{"activation": "swiglu", "norm_eps": 1e-05, "qk_norm": true, "attn_scale": 0.177, "parallel_block": false, "lr": 0.0168, "beta1": 0.9, "warmup_steps": 0, "schedule": "wsd", "decay_shape": "linear", "final_lr_fraction": 0.1}
MLP neurons of a small language model. Each row is named by its layer, matrix (gate and up: input weights) and neuron, and shows model dimensions 0-127. Each number is 500 + 25 x the weight over its row's rms, rounded and kept within 0 to 999. Numbers have three digits each. A neuron's up and down rows have the sign that makes its largest values positive.
A block is one neuron, or neurons of one layer that tend to fire together. Before each block is what it responds to, as a language model described it from the Wikipedia text at the highest values.

Responds to: Mid-name continuation pieces
L3.gate289:497468463503516529520545507513521493501513468475502520452511515533472462512505466471503498480533517453474494489483515499494514490503480456532528509526524488483486547452521504539515517474538498467498484503470528506503527509480473510493512480513473480501474535512508507462475516513480502514508500575542541499524520490493542501533470490446503524506485485548509510532533498523508539495518
L3.up289:523493491438522520496518514501509471513533532518510501492517459481505494492455494490504493485498469489461485481432496484528498504506464497503526518510518523488499541492507551503515532516534484500480488484475519497527531521504486470509551514526522457463513503554530487487475522520502425484491496524503504509509463501468532477531514472508511482507521505559527524501510506463531503497545
L3.gate303:515558527502517527479509474482463466458474465521535496483470461497489462482478505527516531483516483503508463500465465497527549504469476514466477561499500447461494494483448543534540483460527515484506477510513520488521479486479529511494474522511513461528520544501523514542490483519519504494492546488510537465511481561520551520536521519509510483505517533506521476483477499520462503532505
L3.up303:511509539526500489485467491534446511508501539498454515560523444492471489477525479514558488489483517524485506512520529495529496500471495507452448516513498475483483529462521507493519485459505459508509534481461451499514474513516480467535494537477552516480471514499450514553503541494467537484501555518497500505540485510492489479562497467515522481513524546473547481504517513518488516521505
L3.gate679:509472533500535510492498578469494452488478517498481506514435522524507516491502514525502531517493475499543541523481478518475459487486517473510520543515513493511515505473518519498499471442507514506496501496521480485497466476515513494510491515515502528523525512543526522490492471501553506495504517528494512493472515501479571481479467514546495521501497503518519506465501508441531486535527
L3.up679:509503552481482522476566474451508496488474529518493488490505536468467462525520501486489480466497486497518534484529494534539487493470496520465522510524473474525486512482503498488478486469513548527502491475510437478511538487520446482514537527519505501529552511476504503522524481488530513508576503484468515508547507510511499513478539513524541503540473499490529507484491526494507484497480
L3.gate761:480537516476504439475500534505519494505536534501499490527518514499439484492508523477511495500513500522493509532524484519494493515468439474529507510491513511512477488535521494452523490465522498513479467526477522504451465517484473489561469458445459499491487493509496518519484515457537484509479507512526518481497511476501529529486494491458514497531520515518483479497514493509537520526527
L3.up761:491499498485494515506500528526498469510481503493516469540495484497484514484496459532486517531510482502472526530532493497525489534462501475485468518525494482526499483479534463534535495469566471491502522501495490447518503462532486510545510490492502460492500488537511554451505529490448529498492508536518512463512519499474517508528558522499504458503490470500492503517521498520524518557446

Responds to: Word-initial fragment tokens
L5.gate408:502484499564500478459475485506510493546458482491582525519489516501495438518534509470481529534520452521456483506499510479489490524489516518488497494492529480522508496469503490519537497503512506542502501529509488520483514529503465547523517509463546479547492487528492509495480525539476522510491455467503550490482498494475497516482470505490514544518537485500502475510508464531486528489497
L5.up408:467512486455518504514493510468526473490502508494482507502520504486476515493475508517482520525514470501541465489511500539545493451513498497525493513475482532496492506515491499500463505529480500435488460465458530483561484564526502505488508468521486483467473536507472507512511502493468514433458483456519477498531482545551553484480477512465468471484489509517485503537523503512546542480505

Responds to: Career and time-span nouns
L3.gate70:483510504479496512534484502461459474477498504497553490508496516488487532491537476537473518490487518507529499492504472509500511503501532481479515496462513516560468487479515519518501519489481513535485488504477492569495477501489508535476494526465502506472497508516479493506452487539455468510520513510527475529496563479483489463518485500539491535529484517501488508551481519480522509467566
L3.up70:513487474484503512542468439491517497453500495510530499475477493479464490490520512519530515513523560506484512493483488471486480491485521500471497435510500496555500467479491474518454492474489482525503491530469508551506480554498472536500500530470471512513549497535472460499474524524448500458511512462536467504469519504509516516504503516540481523528513528518466477496495506504466499477497
L3.gate466:505506511508475534507490514470493524508492540487479513511473509509482516533495467509534459483508514513473461470518491534464540466529509507488502527526512495469458503499500510501571513536484522546463526496495498541498522472534502490503501497521542496535480469484497500519460519497513527512517521481525456509492481533496494510497499493500515530514498496546525480508519526525504505518536
L3.up466:515486480440522493506468489515479509494533507491544517521477518476530473484500508486507499488472512501484515532452517488486499469484511472531552524532550503522481522518489547476470474481475520497478508501470526510497488464492524554556478487503482478488484480517500463504499501487460490447510501479499518501470478467537554453509489498462493494457504470506444506512475503512537456464497
L3.gate607:493500488496464461506483507469497542473516511480508460492518535531485534506531494515497526493495533474486507488528500480476491477484478529489518477505467528531472510513549477524512518499463490449493529465513556484481451521519497495476494495517472442500488492528473491507464518472524518515463509507538514545487476538451542476545528477506483501526491466475497492527524493538499512492523
L3.up607:492524478493480488484510502437514529455509513537544522506503545499546507512487506491518487472477508496496475541494491508507528452498544507513531455495511513526529505547533497507517524478505529496519512529475491461522489467472479513512532507494509464506541469486484528542482482487508489475485475497480478503531481491518501534535440497487483520519531462457492493476511513494530490500553
L3.gate736:481468544450491482527452516477495510471541534526541500511487483505506519527526535479540546519518533548504515540508498514504503502492511519477555488537526520525549476483490498532539514467499479538526526510483520495476528511481501508488478489510488534520573481470507493521492488497506502498503468508523506501486508466538517457528469473460495498497536492499480490472504508536524527533552
L3.up736:539481503473508538504464549506476492526467509522497480527474494520514446503509495542537500474509500479510488501488483548505505519500499481472504509539506489496511477494498496570517515459484526505484460481483495512496469520521476492459512551482530566567482485521453480538519505490500528515521507535443517497519453470495443471476517479495533563480468472495477487482480542456510506504527

Responds to: Table header separators
L5.gate267:511547497477509530453547458476485478463509501501523471490468513494491513510458452464497570515543515539514499505510481545474489487533465513501468561492488466498493488486484436456483537492466502472549485535464500484476492490508501481515484513475468504514518480508475522480484552490481462486493468525528522505479491496506483501531518499552494466473483486502482489475532529517490495488507
L5.up267:470516528456522476514548460523512492473483481516504464510476457521515533521446509461497539511517536510517550520514485499522526465484484545507477523486522490506520518504438485494494512486499476497543497501467449525472482533501455474506511495513508532545520508502490501515526514497542462526458492462489478521455512496543500520480488485524492472561464476534494510505515558546508447457498

Responds to: Section and table headers
L4.gate34:473509521496454485541507508476541557466518551493499507537519506487510508551465536472499516548530498501470480533509523490478498467514456520478465468481521509540492542542526497514475511488505522505509469475559540517507514490476508494476498503490504501513485481490541516521485502484515480488500495464525526483550509515492538501540489489493509543494478479552521476516498529525525557502500
L4.up34:499518478517463528513516467486493528444476548515527515484547435468482513496454522524474517524533475511475472524546471483429486494498477481551523473474450500494517531529463488508445487495478513487537496483515536512518532502514511486473484506523486513506540461491507496509493509517494464527481519539481550506534537508539474485516504525542515485495496483511502508517484484515532501491483
L4.gate66:496545552483508504476513478472465488518525522506467510537529541517479524496517502541510490496514549535512507527434518506493484476477471517507520501520477484503492461505529471528472493518487478515490530484520508489507486505483553520490525481475448519535491503458480483483478472493511531513458485508463519485502500492501501481496490511526521515537530454510479471509545482484482502499489
L4.up66:464510518486523538483483539495490487531533484515487475521548548479480496462512469524511502563488514541525470482520529474510515500513527507487498462514511526512508509536498501489494508483523532494497488508494535499504522478519489482464520541492522512506472490477497479553495507478490504479473511516474519457474490521489522487484474502546495521506539469511519483516488481496451538518522
L4.gate72:497487488484510520519520505480490498502544525503457457560519469488477458462485482494520505491487512530545496505471488517489483444533468481506485536489530487488487518521454516490484525496454496487525518468500502509526486465509481490510523532514493514525519516498499481578466499507479505519498489481503521478458550538452469445509518488513484517505496553518504466493491499482516494496488
L4.up72:497481486466516507521505477505500514480519476509469487491502496466486523465476526522507447502528540497521502489491515552527488482532483525519563529513507489484511573483488484518499469507504481480516505483539500505529487492496503516490498447531499503472498492500553456532535515470409496475525471504490521508506542577515512478490532481489492483496526528517500486507483538506520508464504
L4.gate108:484486504447488538505482492511483585470464485545470559500454526467513544527534491503548467493469508510521518462484501466492473514481474486513534509504553505514520528548476481494496504489489455463502475532445523469532556483488517500515520537525528475499487476520529460529494500524484457498515519495500484488510495448492520502512519547485524484469472480482488514485522541514507449514516
L4.up108:532436499440486486545526524505531532513535545486486525562479504534476513550527447520508496520494490526474525497485486525502490500496484519510521498515504478506495515508450469528479489512477505465494478525497541485483501472501508558482487507494490536485494489518519488489519508518476471448502482528513517508463455489509524534517502476511512489480497502469493507489463491553524460515526
L4.gate224:501464521484488530482576519498497533465505491539521516487522500455485507509448491535513475524527498510528525486495496519439513490468507522502490476523510474472513488497482517477523465503489467523482465516485479503487503509537467501513480499537504471531512451497470488484486465481500476500512514518506469493539541552517460524474484500475531494512474552527497529496455447521456503554518
L4.up224:500526512561535498533492541482450510444525437505521488481487488460548492508491500503531468491556464486481478485476513505443562465485528466468496515501487496477477499499496480499492500535492495509497483492530498458517484513475481501476514553478460465484505493498484502500528463455514456461468544506535547507481474487497516503513518491503481493471565510528550518462500509501482466479503
L4.gate310:505520489513516501521507526451462482441514551474466481503496528485491552529507471540518488469485489496526432476470464499461479512507501491514470502463575509476482455495483525531478497504493510491514507490510530469530468535457494523489493538494452512491490515524470491490479539469444498485478520502498479494484474519555497441450506503527529500540516500536469500513523516491461500506481
L4.up310:518471482500489532548466489492495460427475489506515506568504480545532473557536517538530565543486508512496501497506521529480466467510518506525534510514468483499467520504506477476477520458485510520488494483476500534506453479499490491489539532508468518514547494511504492509533489510481453509546499465468488508529489533505458494474507480527512452532485493476507491479519552531546477520483
L4.gate435:513481552473550555508540505461470508478493507523487525497525503478489491473460469514524468475533553522549494505473498513518519542526485534470508506479493522488569505534512502480498525498540525478538478476528500523526490503491476463478466518496486485502562516514503490496477473503532493505522519456476538532530499472526537514483529510513466472478475524535518484539519527489511481481508
L4.up435:515506494464474473502503525477487464541522552500505483543475478535509522478482513521520517540504525557498504526507551492512477516502481487505507500516447518469481491493473480526528511490529488477505465457504468497475500506484492471482515511494492463486526520517522493543525434469513492464529521460499505473476489485509495485492497513502508466529472543533467485496513491486480477477498
L4.gate471:492520530484483493485489491444487538490491472516483486527521543480541501496491510508509458494488509510490549506502481460526468513500510521444505508478563507496505487492423523480489514489502511512488550507466529519498541539460425481472461540516470459488499538512473497489468492517507506524575541512501508522503518496527480523498517475529507484528489524540468467448450496492493486498513
L4.up471:460524539515475473517495519488513503516463508512442462472448513548485498495462515503498511492526506513479499492518488513496514464482460528530499564502512485485533501503514508480483492439521483546507509506511499481540529516469478486498501518519443495512461530533445466477494459484553518491518510514459506508479515450535503475459521463487558499494452528546504530501529507516512481467478
L4.gate629:535504487516459482533565491515528491523493506458530502480547470491475529524483492505468545548509540532500469509523530518481521521458503498521516531487526443475501511518513554456533488488530480520511493498534515472498514464483492494469483512503549520528510520486489506460521567500524465509518497495476508486511503491492512539438513485500484486493519513477481477492512539510482458512526
L4.up629:495527501458437443489506503513475523509483497498477532514509489459520510477516502487499520495517515508511483532532443513506506522514513484497474504450478509477497492498516511490454521492444531540479545473506505484498530473467502490521475497522526531521521528516482490532499514534567514502503540530509471480443524450483510515482442488486530474481489505507526492512513488524548489454466
L4.gate630:502553470455483473479544525483475534507507489475516508520516533500521535478466465461477475483537515516497476535527434527554524508584462507483506451530481458498504496524507499506502459533501479511482480514549512501517493509523507480512501490534502489495494478486525484488482496494525513535546504476496461517491517520527511493564499510495539511498494532482462512491533477496528462494491
L4.up630:488533517470519489469549513512521478532540514466488508518486527530522467503496511466515508490522503509513479527526460512508484529540485499490516461530490478475548492496517471530534493532508509509465505496509536529478505517538502482449495465496518476519520479530506478502501513474467497490506450470492491543497539492507473462526510519515486507526497493488468507510502506471529453513535
L4.gate634:476497434523465535471533484550522525512511487515476463506483502460473487522522510528481537514462502510498479485526524507535510505465509495503525496476489490517489519533471496490468530507482518435473502537484492462491474470471497481497503521492528503515501492477506508515497467489479524454500563520494521514446489527532509467470504536501507516477462491481482505496503537490493436502524
L4.up634:521512483492517497489497506488483536506470502486488535490492487499466478509478475490479515498497556520515515517498483505504462538499461457486527477489505519443508480500493501545510504511470526523506467495488508532425475504470549493504497494495510530485539520477505459488520484446464493511514512514514545502525450508544459533509556496475506497491512530455492456511477494499511533491469
L4.gate641:485524481511467530491464506473515528524471586503464570541457480505495489511476468544502505440485525481533495517507522504512509495487479513504488480519486492502497482540496463527519488455459514496510485517516529500530508547496507513488504470525528498490552489502501480515490550433504460471542518543509514497491535552528534511538474478476497443531499496509523470492509462516522484468496
L4.up641:530518509472491535503498524485492472485500535512508442442489499536498559499526499480541491463485471529483508466485547474480490458467499485517513470469501461477507513483549504529527519478459516486484497498469500487512480515468473533485505515505498496494495554491509533466481478515470548449514522504482526480525467523521508480516462504535495506433478466482491497518559520458519488519527
L4.gate642:482515518499465562475526536496493526532469517509505470493504480514454437515533521527549504517510498516532501468497514475472504499488512455502495501501533519523474521494493476475434506511510529496514456464523503492495469534458475517522534465517496488559511472520488441448439485478522511538496510496494510479489531520524529502484534504546531486556483506450526526489523457467453498513539
L4.up642:484518531463512506556505518518512492440444499538509530480496524476505490483476478504522522502500502481500461514491513486485479531466530556507521480463517533527480507517482500543519475518500499523544510491505471475451490517516492483533483515440485488482544476502505520510488471469485466503535512494471489481500516493500473492516502509487496485481480446530507497514518507507513503549485
L4.gate652:457435473496503519466503461458516544481498467508460563491539471547517485443472521484501488517518517499512518501515454483510520492507503545522493470495504528467514469549472523540498476489490511492514508518494520468475514525469536508464478479502483496515527509485480541504516473465492520507516513512484496470475506479495514547537509471535461503483513492495527486470511514510518532481506
L4.up652:453430535507454513520519469515524482508485513533479531520487487480546521453494480499480522486451536461485554497510462498493541492508483534514466521501480492478508465490517471577501547509522476472509507520507490462467490529514494513504487492531476493503462467450454474538479482494470510495479486520537525539529512473492511482459472486523532494490507465473514509535526501521491489519512
L4.gate779:461514496505450513502494547476491494537513525510529511521542531495511534524498534517498504500495485514523492436556484460502527494521523530471470500471488505481492484484470513532472461490532541497498516489513507452527518543474531530515509508538486474532509511504520512490513485491461508494465520490511475482480469522547485506545522494501504469514493539499463459486508526533496511489511
L4.up779:525521525518510525499559497464557477521492512519547502525535474526510516474515470526508496488531496527502515539512478482480501470443483475489528489508474484527519515490498498492504505472527509520513472495469507464461510506519506539458494533478510525539497508486477501532518519488498498513501517468431462481527531539539526507516508493503513506551525490524539453504534517491510516488547
L4.gate786:495475486480479486501469502504513516516492515501506510565510518495504530489520512510483487528503472468474508457530502466505499553496516505470496482514483520505524491465517494475534483515507505524485540500500514489461522445516517525505502527506520532510501475523490495449522494516494498499426479506504469450550496532482461514454517503483478478490505537487486514513468476474502508556489
L4.up786:507497478484503520515477529488508496497487484522528511521481537495519500453502485532481490527459522476521514479490538467503515498526496516470538517491486524520512472469522509475489490495497471477459522479511494508489553460488517493500501536519548510521507468524482514486494512510511521489462460499515468496518518540511471483470489507476506473503456492472477539468505481516475526574499

Responds to: Word-initial consonant fragments
L4.gate8:520488528521496505525477477490506462503533533452524475524500517496483531535494488472472508527528519498529483498528499505508501442462509512487487482512475495509465483505492467534468494492508537522529478520503480507482489476545483512566514486507496514467490490509482494542505520533496464505477491495519532479508504473480497513491527502439482513521483507488483479490511487530479510529536
L4.up8:480480467498521515449473472492494467472454515509498532535548482523508528540465529508500501469507499513548502476502518516475515472532514531531461489461571527485521502475514505510506524494495523523512479504482475510508482425500508525508490487528431538486485530499471512567492524439485486486493544510480501491534470479524550481495521524545512509488518498465474494474532506490514556527507
L4.gate204:500460498493512530478490498532511513505503476482468486488514478481484569544563518500496531456452509483508524482491532491469498523521487527515484515444492509502520504526474519472526506506484541481542487466498531457494496476479512496501480535551491495491493525525482493481538453485470478502500481525496459521495512462526470517478504497499443474487496512504494488475513516491494524524524
L4.up204:468433502501556507548483467516449476533544497507490508477490508504498518500532466516468535443502565487506540499485508518485495527473474491484531481490491479498501467452506494492505488480480512501504491488535479512504547493507508526482495523527457513491476491554508511485512499489496517534475527494493508438515488462512468509513524470491476500477494528512509492487511494506491498531438
L4.gate215:521531518550480535510523518513478545495516504521498514494496497498531507481516525481485508478483512469541516483549513501540485433475483508511489493473492512486477502530491464489447472532522501526496495523499515484535522499538536471508506471502490504500498477513481520526453523481485513497461503520556491473502504515481492522485494514506507545502521514480440479528464563537493519480477
L4.up215:516497509495477513508503453444523515503509529518498513530520486541488528522483496483473489459479490470507507510478522508489487459466478499479504539531488487515527531500473532550484461504554487502522474522448483506490498491515519480484536524496561492468457480471499505482465484512447532528491545510490483494486489483515535509484531522461511498527519517487486488498543491501505513488473
L4.gate248:461499494468498507476491492473505455489544530512507509491484509525479479467550548537469534498515494559505484524512525494465542501497485489460474504524491448535528481492478465494538460507454499464507509476487484511507497519508540501491459527445478455491515480466478471508496505503504472514503536529497470453456489471502475493502497500483516466489531456472516460517495460470475507517515
L4.up248:483499483520505507490524490502469502505498456481529478511511489525515545497517514515501509499491519538508479528524525479472489489497502478487453468514501503507461509502423496549483491483491534524469466494481476544463533495541524521544479539493494460499485502509537483505494484480509490468491513471523508442485516497562472547545478500483533499459510478548528518480507501512487514527497
L4.gate264:501513509496492545522505550464508520525550526517490528493503518517506498515473493530510562513466482471519506468493532497470495451514510483489514521492505517534489496573469474485467513537548514537531530521509496475503525505484490514496524542464505544519526473519539490523469505501512467511536502485471504458527506545536503488488502515506474479476494476488508523509487474542499483530495
L4.up264:538504533440505502506490512485540484522477505496521487477484547492498504457511507485452529498505488507466539511508516476514483493550494522501500547489470524501478530521526494482508526478498466497494499534514500482502550553532477489471476543510529476484502509498493553480507498501468479478524468505488483481522506545502525551509492522529488472537512450484477524485455504527501492514503
L4.gate307:488471496517484474487502473498531495492527536485451511504479487506495537492521506485509562480497515424550540444496507509530480489530464460463544484496482459554465514527525455532508491502574500498532524508499477530481480530498532495514492537453481499476463502513467496531505474526501516520553474548466508517513508505500481505524511506498507450522507491489532500492455463481454522488475
L4.up307:492515474508512537433485467465512486508523526458533507523474491485489517528513500469536529519501502489504506452520491507535532521494474471489487516450510491519463461505506528530475522519454521489490488525480504498481485513570513466520545458490519471496441481522464540482488458447492534518529518482470508487502517502485503476517510502473518492496489483485495502480475457517470512455501
L4.gate333:508500478506487533474533544478554479511525562485510462518474538479505513523482459507511490515454492479523533463497495463502514508516511501467507533510513479484518492512488508454503521527458533524494554528509527493492534473518484516528480485489530514499463509526485493478497443516516532491518510519532513514472504454522467526542519457500496542514546469458451509477436536514461456452523
L4.up333:532500503497487482485536522475514500517538533510492475477500525443477530531500473521494508506468505470523491437451519505489496511509510511478492517458470457534502494519483491481494512521462522528538499469476529523489544472505517514510559473526523523508475486498482527487527464532530498481565538527560521511542497469489488504469489495493470480492492479472464517473489500529493484455494
L4.gate338:442478458458517507452464496487478498519544545526546484554472520533499489506537491476499517559485548518474553525529499484541529478538492523519535472509482500479506443500508448503523515458540493483476468472496501529497482513482459531473487482503501477503478528472497500530498513474481518546507504497542485547478542460485523491502518494505548524483493520517517518496495495503535549511500
L4.up338:453528479493507477460474479495481518438516509512513474513500493494483545519517494463493540536524494531514520540528508487533526480509511502515561482505493531485532458476521480534534507469531527475531493505501514490506496510513505520495587505492527488462480514478530496549516518494448569536525510502503462534497511473457530513498509513472508486490499519479486487480511518500500519501509
L4.gate368:509479503526484519473493525478469479479502510519475501487496534469508501483486481525484486543514487507491528453452475500516503530527485458507467469528489505484486475518516455505489468501538503524556474513498521548489456525489482495502504522494448519473550477509494511516504478516533436531489499483487457490518497486530511491497488494500506480520525525467485481525446487505494463502489
L4.up368:451506488520460507446534502523482557484498522512516521498536522515472484537536444496492496499502515506547517485539441480502532452492493461537492480522477492467516512509476469534535479531462465493516460483475516508458478529523498491478487501477493502475511472536456465515517470563527474489479518494463498445519504489492495510504497510488504535476510528467524521520558483466552472543497
L4.gate496:464460511498499551485496523458481454485516470456490479521484503455521481507490475491538517521505560523503514487504482483498523486491478481476490509508496475511513476516498473558512503512505465483535484499481506467507517492500526521527554482511508508503533534514503508451484502507495529486480486543523459496502487490474473558512509478478446447510472527506503503515515485487506492522506
L4.up496:470462474518486504493486504502498488460530476516475479529482464477485515437476521488492525541494457511476511504546461462459505489456515487460506533474493468522525542479487492516529509481511486515510523528474494510504507432500482499489497519549501476521500511523465506468464534474484516464513525476479489515470513446460479488516501469523479526519461515493499498458471497542521477476488
L4.gate528:476508514509471499502496504455500484539511452519516522525499474490502475535497466536434534549511495493481525497497505503481546480476510480488489448512512497526489501489464482491528511487525490475505485475458540491497458493494472483513485534512473465440474487486481483485478459549520460480528512536499488496526543470490510455468496483520480476493539567448513516516498462453508497484484
L4.up528:509445498495483471522466477482514505542426483503479506541501494500488502494472522488478485507488545496505524519447456501536475443484436538506477507529515497519521533504472476490529551470514469482487489498456540536513500503520539499477533482554473509496493486464497485482501485494453505466533541515528470501554498478565494486497510495494511497512526476490522515543531512493476466511511
L4.gate535:479461474475493528501491496482476452459514505550485514513500475486496532512495529503505489539464484561509479500536522485508512471518495538460496521517496501548520441500524508527488493478491515484501524518495523529491492477517475501471495521482476484500495466475512495513493474514522525567474523560491498472539540537517509480474491478514488524491501462531543488443474473531508532534459
L4.up535:450486469538489475512502481503525438505487492509485500527492511555513520512455516457484501504522494485497467503545443467451490491541505490515552552478495504489516491485477501555523551508455511498454475555514477499454498496504500525547511450468501480509541494483513495531481523485546536530488507543551515545486510542516505517511531527526527487491523501512499499464492490509484513493503
L4.gate566:470488470501497460525543493477499498476522544465513504496519500513470525523495527498525497509520508497514496525466505509501491503507503514561554459482529493518498479527550512496505522492486497474485478479568520511519510512538491514529498512461518464489514532509505493506511504452495490500548473529476485471511547478479471533488429480481554493467539536474498467504497476484513548501512
L4.up566:531544446466463520496438497521476458519458519475475500526457498517503458533520486482530502492494526513501506514513453530495465533527508508504497502504513501516460502471475525534516518534496482501500525474517478555473489502524519520498495460490466479523537492545466496545514513466476513509511514459457518521513475530529495499496488493518476474524471502468493503509487497512506448538513
L4.gate701:446505488438493508511489506524512477502540557492541501497471483450522535528485533495490498540483465498477533512480486485528524484493541470494510509503525479550462475526491448550526475534489488520464486474504472469489460502467466487521496459452500516578559454522491505497521493505485474492455467496520484469506490518449526513535522510508522468485492514476513496510512544521547569518509
L4.up701:509508500475481498481502476456479507466496482506502520498486505522531501486485486479467520498498488500491565513464508493526499512507474483550473526485528459523473508549465460503514502540463472474498522493522508479508509509509465509506526466514459549551500509492531501498577470494455524444527492467463472490544465471512530522534488502476511496486494523478506487522524525524499545514497
L4.gate770:505478491497487511480491447499495480500514502448514500528532502480486493489517505509485508525456518527482524481503466484479469502470474497526475488473497486505518493485529556519495489492489507508553491516538487438486459463552480471483517507483467494488497501507460516509507497532501469539489472550529483501506465510485462518510489527494491519438520493496520521514522507522476488485490
L4.up770:488457524524559488501533467499511480506510473449513499466499544499504541488498489457518533477471538500571579554450497478493512502489475517500488479468513484518530486505566520481541534513517481505504520488502517496507504483480487501506480505465538457503460498538493485511491509474524486469515484476487522531489496476524479518544541476534505497494475506500481526506523545505508545501475
L4.gate783:522497485512494507566480492473484485512489522476514473501495500565487476497493524490494515495502505507455509513526482485460513532498444512466511520491497466512492478513510450527472476522506499522543514549512508487483523494498519516561506493491503502506488502483516496536493481485476484489519518497510511503518519517531478484491476473485484520465544505494443506511515515450502508537522
L4.up783:508489496525498498464508510489502497497488531468486522505532499518514498505504511486483490507455481510511484463493518496431444466539499521516509503504527514523486518465473498519489507543456466512482486483482501514523463496438550510523535535450550463465476522503483463507506488511486477483471472494478500506475506507487480540536465497487512499528488477479485548518481496521469490488485